{"d_mlp": 1536, "tie_embeddings": false, "init_std_down": 0.00573, "decay_fraction": 0.441, "batch_tokens": 16384}
MLP neurons of a small language model. Each row is named by its layer, matrix (up: input weights; down: output weights) and neuron, and shows model dimensions 48-239. Each number is 500 + 25 x the weight over its row's rms, rounded and kept within 0 to 999. Numbers have three digits each.
Before each neuron's rows, "fires on" lists the tokens most often at its 100 highest values on Wikipedia text that the model never trained on.

fires on: " group", "s", "ies", "ches"
L4.up732:523466469453476554497525490532489463507443462475481511517479499512514494491487497477482464499538529503488483452486491488511445492511533456519485522440460476498488517506483526558474495502470508505501487456514507460489463492498566500463498509528483476445500461516485456513494460508468483471481472461480513508487512503530495458516543489492531515462557476484485498500499489508517505487468512517467490499483516508493476448491488483496478525473519485492456521493526498472494507488465496509520518505520533479463469518437476478472497477502546528503505490503459483486481507499483488522
L4.down732:474514513553500475500468510478476523453547531498548495517499524476502538515495499522506523504500495464473506489560489470484533474491489565502464509499496489487486514475528492441502514479507498487477557532475508502535485479505443520539493480493501489541494528521524525506471530501561490548511517532513557508498501542468498513506481524518519538517490540510519488540522472524518521508503514506550495524484514487536514518499508505520520496486502541486504514516512520514475488515470437482520501468470511521531510463500466523457526532479506495529520514475515529539488451463527474489

fires on: "–", " d", " D", "on", "os"
L3.up1533:473515565536461455490504534494493495513519495472536525499507525515504493492522533466547517458473451466522505527501507500539491524470519477515470499496481504525551442515535481492519518532520495467494498518502519491475515495534502502487469514524452476456506481468513470513463519515514486501496540516442483494493528478528518498483492483498493520493503537546470508509457512491474476534505498486492481492512502473455500482507530504489498533453513555484465522510548492515473600491497490470484508500533487486471463532479487513488519492541570527536478488486488537544497521489468516495
L3.down1533:537490491479546529502506487459516472509494506470475516550526501495530518535462481523494527484467473481528494508487490494476546462511477466451516504486498528481518447487504549470498470503493517481497559509508483524472477469518508546448477485498462511481518475493510495476545523514475453465477509528463499518487505523508534492495530466514503492514479523476509473492479491500505489509525536513471502549525564506494544518486479502528484503453482442510509457500535480497498516501504496505531461522532531522432475473481512505508452517508520494520510504433507480474489508530520529459

fires on: " |\n", "|\n", "at", "if", "it", "\""
L4.up870:475513529499490467517519533483482489535492477481490482496488493508514441457505516480505499466516526515497519509503453466474477504534494473509509540504512548497556521451482493482456486517534502568512514503517517499462518513494489505470468507464519425474507514478491494532467510457500532512525501473510500488537520518489502465501522487502485484522526482533514527492487503507549472490457520557470492513479556537450502492471497513448518506447501529531487484502488516498445568438503498529533520485464490518472495478469503487502450503500515520485483498532497546520491458481509499481
L4.down870:515488485499524544458498472560516493488491536484535527508493522467465520523507510511514530560496457502486486499512508522511503511479511488501485477500501500517525503537500507475521541520464502439494478487516470511511501506515471507507564519457494500554468497518518482481495463505453496515523492544506515485505496497498485517514507540496545525471447455449498489474500491530489521463525487460542494471465459508534529481522554466511518530540478456469513522527492513484540450537506492493533510490502504491551532545536522501464556517499493487551530499511515501482505530499513501498

fires on: "ack", "a", "ck", "rol", "o", "ake"
L4.up1360:482521490484423505511493459487498501517503447512523538503508544522529514463538563498480494468512449556511472491526504503546484548495488496491491510466493540466493541498494499566481501509517508537493496474478539532502483501473466546529479500535482475522479445546519489518537504536478480473520483454509534504515481505515513487512552489478545499506534496453513499506462491547471472540496473488468505499520548525483472456537517462460490495461513481471495506508481506492511538502489497478479489520487476507462524516513484481498512507508499520486493505481520499517501516484497506540
L4.down1360:522489533565529502499503544499530507470485510507520492496488485464511504513475503515544508497514513494468539489493478459522502472525471518529539469540499500519512503479504525478462480524509486491506474529526476502500504548470545487497554546451495499510497551456480519482493459488519490525477530520508471530470469443489503503530470487515497519476475493528473532493490515496535536456539512465523522511504454512470514539490489507473490495475452549517486460504534488525471483484484452504526493492480542500525503498456503522447450481484514484510492507494473516509494469532481489498

fires on: " l", " Al", "\n", " L", " back"
L4.up841:550458516526493543530534527496475481513523487500483524484543500485486472476485446494526494510512555519499514472494481493507500522506523511525507501511458501497516473514525501505489514509478533524483521446484483501485523510521501460531490467487515467539522504487500489497513479503505496527504484518494515467543546480509524477530473503506510471498526496463511509554524476500535496519473417490537468470482490501514477516502543504494500501510568530496531539476484512493456459490471508548504494488458511484479515527557519514516525518473512487508478486510507495525490528528513492513
L4.down841:475524454429509479491472493465529529494543493453489502474450522465520487516545551513514487475483484498484467521506517491459439519516537482490527444488509535516488544479493486511475530497526481442521456496524497481482469511472525498511524501528481509463486499525541508485460522515463477490505513534528485538471460532539521526488502497497536494493500518530467498478524523490474474499502503471504529506530492496487522475480458491525516501460454479504506504542495489519496521482535552449507489531477485474516482534465494477517477491547523471490496474508492507525503524466495496474

fires on: "es", "or", "ts", "os"
L4.up106:529478533500504471540471506498490429487444439461497490501482519475491516480539557475501493501488502495566515503500448517490487516500506433490486498498497466468506486515510498518508448535475499514488490494513505491488514522493511526501494561497494470476505439457484512469502503499435521509471514476475505514506465493519523477487520551489515507500514542488477428498487489530497477481508495528503505473475536466467477501485518536480469505480516511508436523500503474523467491495485439491503477498477505433470527473485501537488564479526528487514496481511469481526473518504475480519
L4.down106:518475492469527526530509453517538498517490476465489501500508513538500509518486491527522518497499465540415482496530514511503501455489490451476527541477472502501481522519516511502498539453518518543498495502520533515535545495531551506481492507520500496454506464504513525486452499506473508508529509524531470462474479501517509479510530444559490493508509488501479536489494498488483440522487489504493510508532561526528493486500479505482538507531516518510471500528523521497552530498529480466451531484520512455506487528472503537488471531522515534513453479554529506480488543441499485515

fires on: " b", " =", " and", "en", " found", "ed"
L4.up924:440520534434522505504466483478510464510463480529507495486476509476520488434501512470513501496491526480517540480498473488538515503515530485487517547492523521515542487532517483549480544540518514528475494510480446510466482480465502539518527486518504511540497469502520477496515519503485508471503517484522539443481439500497490524459487469478533510525497503566489489577471511518481521483456499531481451502470549465512525481514522471504480476489529544490499519462500485489516473468510487499475535444521489495498456514524516508508489504484495513498501476473500532547521485492473519477
L4.down924:480497441524496505477546481508499539502504494500455550512480538492471497520491510476505522521514500512493478492522486507490495496531479503515517516505479480455490469545492528477488501483458489482508508485497424490496488487506484499487513516499462458487502475501505511515497485491510528523511478554510490494514534462478512448492505529490525496465501483520512480419540436470535531501495487490527513469524482521485452487462491559496525508518494476529502454513491514492441555462498486489498449528499486469498516495486538505536501508498503491471405507537495513463495483515491475496

fires on: "way", " we", "ouncil", " Un", " ent", "ation"
L3.up697:472529489520479511495470478463474437481477509470512487497458541491469498524534493523492482479521489532514547539498507507501495550481487519454490536461541481464468492497452499511505473529492487458513480506515523471506507492508479467528514499498479498522499486501524503511464526481437509484465508441485487500462521478507520522479507475530525533475509501517476483485502489514488470464508497495557482477500471477479510501533568515506498534403492477519492494461524502572535477505529497517502520497472499504497493489480472510490491521519490504515505503492488489518488485479497506519
L3.down697:515466513477536487516531553541514563518528468521492522498532460507518489470488525481527493525476510479488469460494498498505512442530510463536521486530449538502507509482525501491492522477512509552498506497496486530500498501491510521486482499498505524486496507498468488506548456514547499504533496551508527506536478521478489469522495541470483490524501504488519516538505517499514519566474484501449506510515525513518498496469442502493514474586510543497500518540486501447468546486475512484491479488523498512515512492515510489509517476486518502478487494514500529469507511506520480465

fires on: " |\n\n", "arm", "angu", "anc", " Soc", "ice"
L3.up1292:506492512544444488505521490517535539481521492508619537501525491546506497494518495497516475540500510495505489467477446511495483518482546487506514497510490487515530531509514498475486534481503474489492460545479487494481476523488496489465488505502444469504485458428486518501504474482542506527517514487511486492457520531487524507503501463495514498451519497519492485517475499523592489530515502488486495541490490506515500466489529489480495502488497500498488507511523504474507454504470533494500487505497472474505528526522482430483557526501479530515456523504471483482485497493494472456
L3.down1292:501513492462521507482471489478462467506477487495397488508490513474514524489470504505484511452501492502497501523520536501509507461504451527500463502485507521475461474504493508540507472513486513510509537441504520487514529482520498510528506495508560519499509531577513474500492532516469493467487493504501501487555465491498468484508521539517491522556498481501501503486537515483409524481496522502525504458521514492498487504519451515528500485507514521504506494488484490493484563500538477509490514498479507535483457479474526565521431485504527464492530481495505539540518496499490516538

fires on: "y", " |\n", "yn", " E", "ar", "or"
L4.up1464:512504530504537455505541521520522492501490491500485507475506479517516482513510533470479503476509512491479530494455468452513492478525557535487513520468478547558482507490487518517482510467540480550517459490465472500482461501477517498483472483542489531497503477515514467509484496471546505514506533493520483457465550504490464493448461476495488514459509509563514521501492536484519501521481499488488535540489550498521479495452509463473501487479506510502470536511512526503482555493487528509476556514441485478514465514511465476513515478471494465508482480480520516561512475503524530460
L4.down1464:498465468454471524488494520492471487508527491498496492502511475462514553505540474496530508501466501531508543508482516512493493507502438469493498507492461494482509515562519467511482484504488527477513542470470538525501491536515527471511520546492501461458486498473448493482506486477470484435480497481466497552543441484558484503560494526510489475484511517477502467514541511508470503515533498547519504535525493499477478480498500518499490479487501510491528456521493497537501499510487530503483436497538525514461488499502544510514472487475486478475480518501487479472495517473497472549

fires on: " sh", " ft", " ra", " pl", " ro"
L3.up1360:519487512455460501510469466455506458524539461439506530514523506495533487447554519493501518486512490523542543483521511490535464489506545503493520504479505533515497466487506425495491485492509527487478506495464483471519491499485482507500454542510479472550478500495463501493501508513507485501517488468469531523486500511543520490526472527477534455516515503521481453531460509465553542553499460505511448524481525496483449480483562523468477539490495525526500536430518455480493540498499494494482496502502513489510520482538493530492495456487506500515489485463505509470461478481511501525
L3.down1360:475539494488523510520480509535456445516457500494484510496527459484511486499509466474528493479512512519491490479494507507531526531504471521455502494505485522479540486440459468548553456526501525461499510520509490467467480501490479526529538538471499489502520474503503475472544511530466502516514473518493559532499507505503511538487485518481484507498496511553491451535506463473508499487527528488532487545526489510495505450524519476461490519513503488535475549484503527495552416518471481473514487534521493529483522516543503514531508501487490512470520523482516519464474536511496507515

fires on: "),", " career", " This", "usic", " American"
L4.up224:507469488478470479557494505458482473536512486456529509492467491525522452483519466473495479532490496493534551507450512499501510481500553476541481499505498510520531473543487432466503493509488509474507528483514501532463504504535491479514470501564498499496493513492508475475486503515448453488507478501473507497482493472538546464527526501514484522526529530466508476520450521479488489523475496492515460547486474476507514514500546555483488495475545507507518506522530452542467506471523516504479500509516494481545467533487478478491507524512482509539462499491465548499497497540514526535
L4.down224:488486480509550510487500535503464476513465505472479485514524536483509537460527553521487496493489519553482499511526488474494501493527494509494510511500496539455470490526481505526436503477523502511494460515457445525475485565477533489503463484483483445492497521514511513534445465481480517535521471491472501493527480494480556510502526510475501482488450478520483466530545509474517518533508516480476495517502532519514477513455480510508486495504426513498488491533509511483548518482469520554524519501530515531485476505542503529546469428477503495506536500518526462477488456498517499502

fires on: " n", " N", "elf", "ts", " I", "cess"
L4.up189:469490526504500526533472512491531483513484491498526510517495482572515452423556529516482487540492471480516507499488503503518506491506506451472516503520512507526500478486496463508476484513479488522492514516515527514509467535486538481536510469525467509536492479523505486465453480485460506516490466494475423492532470486498522529514478501481490546490498532465501528474511500535527496502480499527479493551485490481472478483449502460500488516482510508490490518497520510491530449530515541494522556478488478514496534536471492501507521516485482535513483460455467515535439465491470492523
L4.down189:517501466503440479497474477464511510465516507485498493497526481471499527561484490501517528481509478507500483498504513533451477479491483517518459497437462475494511549487480516502534501503531537498532495526482475513518517447496469481482509502490502497479485491455493485506495533524542522467493512532500575502453530490531510468454543506501513467536514449530497515543522531487458515495510514478507508498514499496540526491529493510503529471488491486504482474520494500506485563476458466513480482526527482511501492494530503519491488473512519508479465540545535524448530500485511493489

fires on: "z", "i", ".", " |", "sk"
L3.up1250:483508544448526513498474516462524494495505471458493468519550483466530465500468482495490532456518519501499515491469483487463507533527554489517499508506473497528522528468516481514498509456448533471491527446484465470531494525490504475508473527480511444503467516521523500492493524483517520548525487534499494490505496518507495499492511520511487464475488522455493529454468477463489534489516440492526499441488565498511491500470546543465504503514482507491425495472531502503463525490499506493489522458467509440507480534500518549504508474491496471489483465555504506500507483518496517473
L3.down1250:500499489515487500511502519533494517528528517516473501491440476540515470594486500503455496511511473506549498484504471497500460482505457501523526485512472518490500483484480525473535522500453460519497477494484514489503495464495495545556465511509466493461500519535500502490464515512531502475461489477462509514509468494536537540488503487530460515476493502502479511542498532483445532515512541517477526512533509497500529503488465531491488523534458482518526540483466501521540526510470525447486485525545509497512488467506514514493453498531489526473479513498519492430519502516511482506

fires on: " w", "th", "W", "at", " th"
L4.up1385:461495548511459470506503476495506475477481475490515502500482510557513544513523516509542491502506505464510518486519515474495490471505463503477503504492545487528490469494464466499515457489524491493496536517498527511466483532504547508467526502512501506456527531517540524479499550507473470460464517501507526492455489490446479494493534490500537509489520497490457506490475503520457482514488515503470495518508517512465534472502495472448474528494479512490444538482517494490506505512474513479458536500506519458504466504532504471487493509462507504537473480503445509445494455482435461460
L4.down1385:491515511453488506464492547496497508482551509496437464522516505491492470499521502516493497494483518532503455517519529508527508517512522516504468508490499565504477501477489467548533516524510495504514526500451519498541508488511482495466444491547512528475501468515464484502461475474562534473491525490536486505507423513525512472486489471543496495490501517486536517481505544495510476499477506528500514448498470492495479497487507482527474502483514496504532478478478467480487520499543472548478478531489493504454538479487539528480473501501506527504470492519548535540491544491545494465

fires on: "th", "an", "ourt", "a", "ey", "é"
L4.up909:469513513503476505511481491457506481442500511481519478512491562528540525505526520532495533478530461517527533492479483523506440533520519461492482530463499497516521529475505507484518485517510477526492474487501526466459464483464514537498534487473439450494490466561493471476487475521539517504512514484523474477487501513490495492533511496461523468495521540513487531488479501533533512479517537474520518531487555497471488468491476486462492550501487528466477527493505498507464495501459495464463504445530500503453526513483507459484514497498493533497493509500527525499495493462437485453
L4.down909:533516476546464492517492496556514507531508501504478511464490489512490498511503518468493457467529496505441480511514532502532508464519482510511512498518474495534485486489500509468481465506494494463511535547505444511562488493540455505504501510489521499485518482488473470505490485491532501470492506501487533481495475544504498509480462520539469525481496492494510498498545485507493477506521520463488503513487423548528494495525510529482496527479515498468517482509476486523554474509543488517561460537476545461489485450462518486509543536519503509497456499517471480563516470563536515555

fires on: "re", "ith", "us", "se", " of", "y"
L4.up1053:474512525503484474503519497537483525501522491477475543509448492506474510473521557514472483469492520444504554466487444469466505493508526523510507553524492493561467527516510496512534471506514503489523474484501477504452485489515480484507475517518467475463506476516532449512461533518551494522518514511494469529533517512513502494470477471512512520477475476532531501493475502432488532538443520501472494494501533471504464485496537525503479510477482504530500520490506500515487514482471547539506487550481480463497435544484462494501527520464509493495460463491490564519531471518496526498
L4.down1053:473482506500524483515495479482492520504479542475486505521541477511518542464499475495528487498501493551464489495492502513516508487488527486488467503473477506464486525491491468529448473501539493498526474488493472524484480475503533522479469518523504523475488491470483531481495476484503538469487527466497489538525509472515469513495511534485526501495503512506510527574533506514491513537513491540479488520515470514482476482489467469526484449499540480508470507563496511511474570462467476543496493502511532494434504451526522527507506498500513478500495539417462490453488523467535474473

fires on: "ast", "-", "st", "if", "ent"
L4.up1146:497481454451481552496481507477502492490474487479509547531522497539513430468560491561502499503480501470513555485515506487531500515515530488503506503512471529515484482523509487475521482494517527493532461491510447498489474485514507493482470533478523512490498552487463486471489518503463528470542481496500465507506493500535503493504533486493469483505494546475456475468518512473511496497490476481516510560455498459498488479490501528520453481461520554467460499467512524516511483437509484541475487530553480500476502496511485527533519527522498524516477501496514526519470498480517484520
L4.down1146:590484524516503468472507507468502487500534517521482509480531479485491484513464494515500495482477500526488479514507469515510478516472504552465504504540487494542562492461540527488521481494513503539506504510515500486524524471468472527519511505506520504547495463485486508480517481513539475528518511465530522542504520539462518497539431534509495509503482544525522470521495522488550508518527478516480512466520519504489507461513541478487502476502508515492528473512484483513475536518522472486524460506412468495503501510471529465489533510511484526500474505508511526555537496516493505512

fires on: "stit", " Comp", "olog", " comp", " profess", "echn"
L4.up273:548466527467462510509447546479498454466503470469525521507521500504483446470540535514504526471499473482528547478483522491495488497526554476500508501536512521504538484514534479490502453473471547533510492497452486482504520475492488513511519555501484479526475497515478499502498504504496485480555504480497497498448493463527494484506499565477544494487523556492512494534486510478496522525505445545513504514493520479450467470479520518485486511473520542481478565458482483520459512482492514499483521470485525509475484506492520519482508478528519473544468492504515533519475472477494516536
L4.down273:510509519505525524491519476499517508514507532531492491478512498482495511544485473550517503526492500467468487481541498472523486498497542513486515447499524491524539471481475526541567497490496536548493557487485499471467525510448471476526468555479503525485478486476459530523490505523519484490534497445499478522483500540524507444512504520502500482477485489531569475526528530457482496525522518461482516481492496518493506482507506472565487503519452497518491516501492505490488488510507459492516526484485516504480534511491540451488512526502451475508465503490508503528511463492507476529

fires on: " sp", " inc", " ind", " As", "az", " Sp"
L4.up1330:522511504446483498532496557492504458488489463466522510475512517507468496502516505468505520456523493490495573470497468456523493492491532510511532513465516560521489459471479451577494479483491526539502493485466483473468480485505493494500515520535501473466517550487474489456457492484517468485535507452517512476493500545518511502489505510486505497506539503532487523539499506483521524515502483504462528506508537495496463430480516532511483527424483509487505488483533490509530497483461539488488510493486478438482466487475484478515495526518510492528465506502499518549525452495492525509
L4.down1330:517462531496520484524442501483535500534469518487528501469519507530462466501512490505508505471524476521494512530487475499563506470475526540475496488510546543561497493478482493547507495479497505562485500521499487488495492469472484477498505512541468492497523526506473543475462535496507505492535508391503480492500550523518511495520525473443516498537504535511482519529493521484511483518490488508456517531511491514543471471522504517490477497453490538522512498515500491514520483520469455485506498480538488459460503480487491465481528518528526530515458541502493496531519463487507541492

fires on: " He", "n", " was", " he", "ing"
L3.up532:507465533469501511494517499471509517505482512452504496555472485507502490496508520484514514498534486522529541446492512474482467481515535491450523536477473532490524479503519430513502474460478503486505510523456494462516480504505491494504474511523507485494482554487492487501481499479496526461528493491489520490500561462524477539501525578452532476530531486490518424488470523440490579510521450503507499483486522501500484499462556525459503516494492542499466541454510489498491507468500542497480529485493510479485497525487507516549507532513527476545444493523502532493491500499491493471
L3.down532:554503519492500440527497521499526556470478518552470514449523506525514459498434496504483459471538475506442499478475474502527531520485492529515494450498516541509501468534489522518526481479537500527499493502515471507484524493522534515483480462509504503458511476473507481500507477504508500560494480487480503502499450507500508504485537442513498515536503464479517532482521510485486477496546518478468497509497474501473519526465508472509471446525529457458526493460507496505471498528529451517510483496501512492482482499484527514477452500511504475467447507562493496496469498525531533483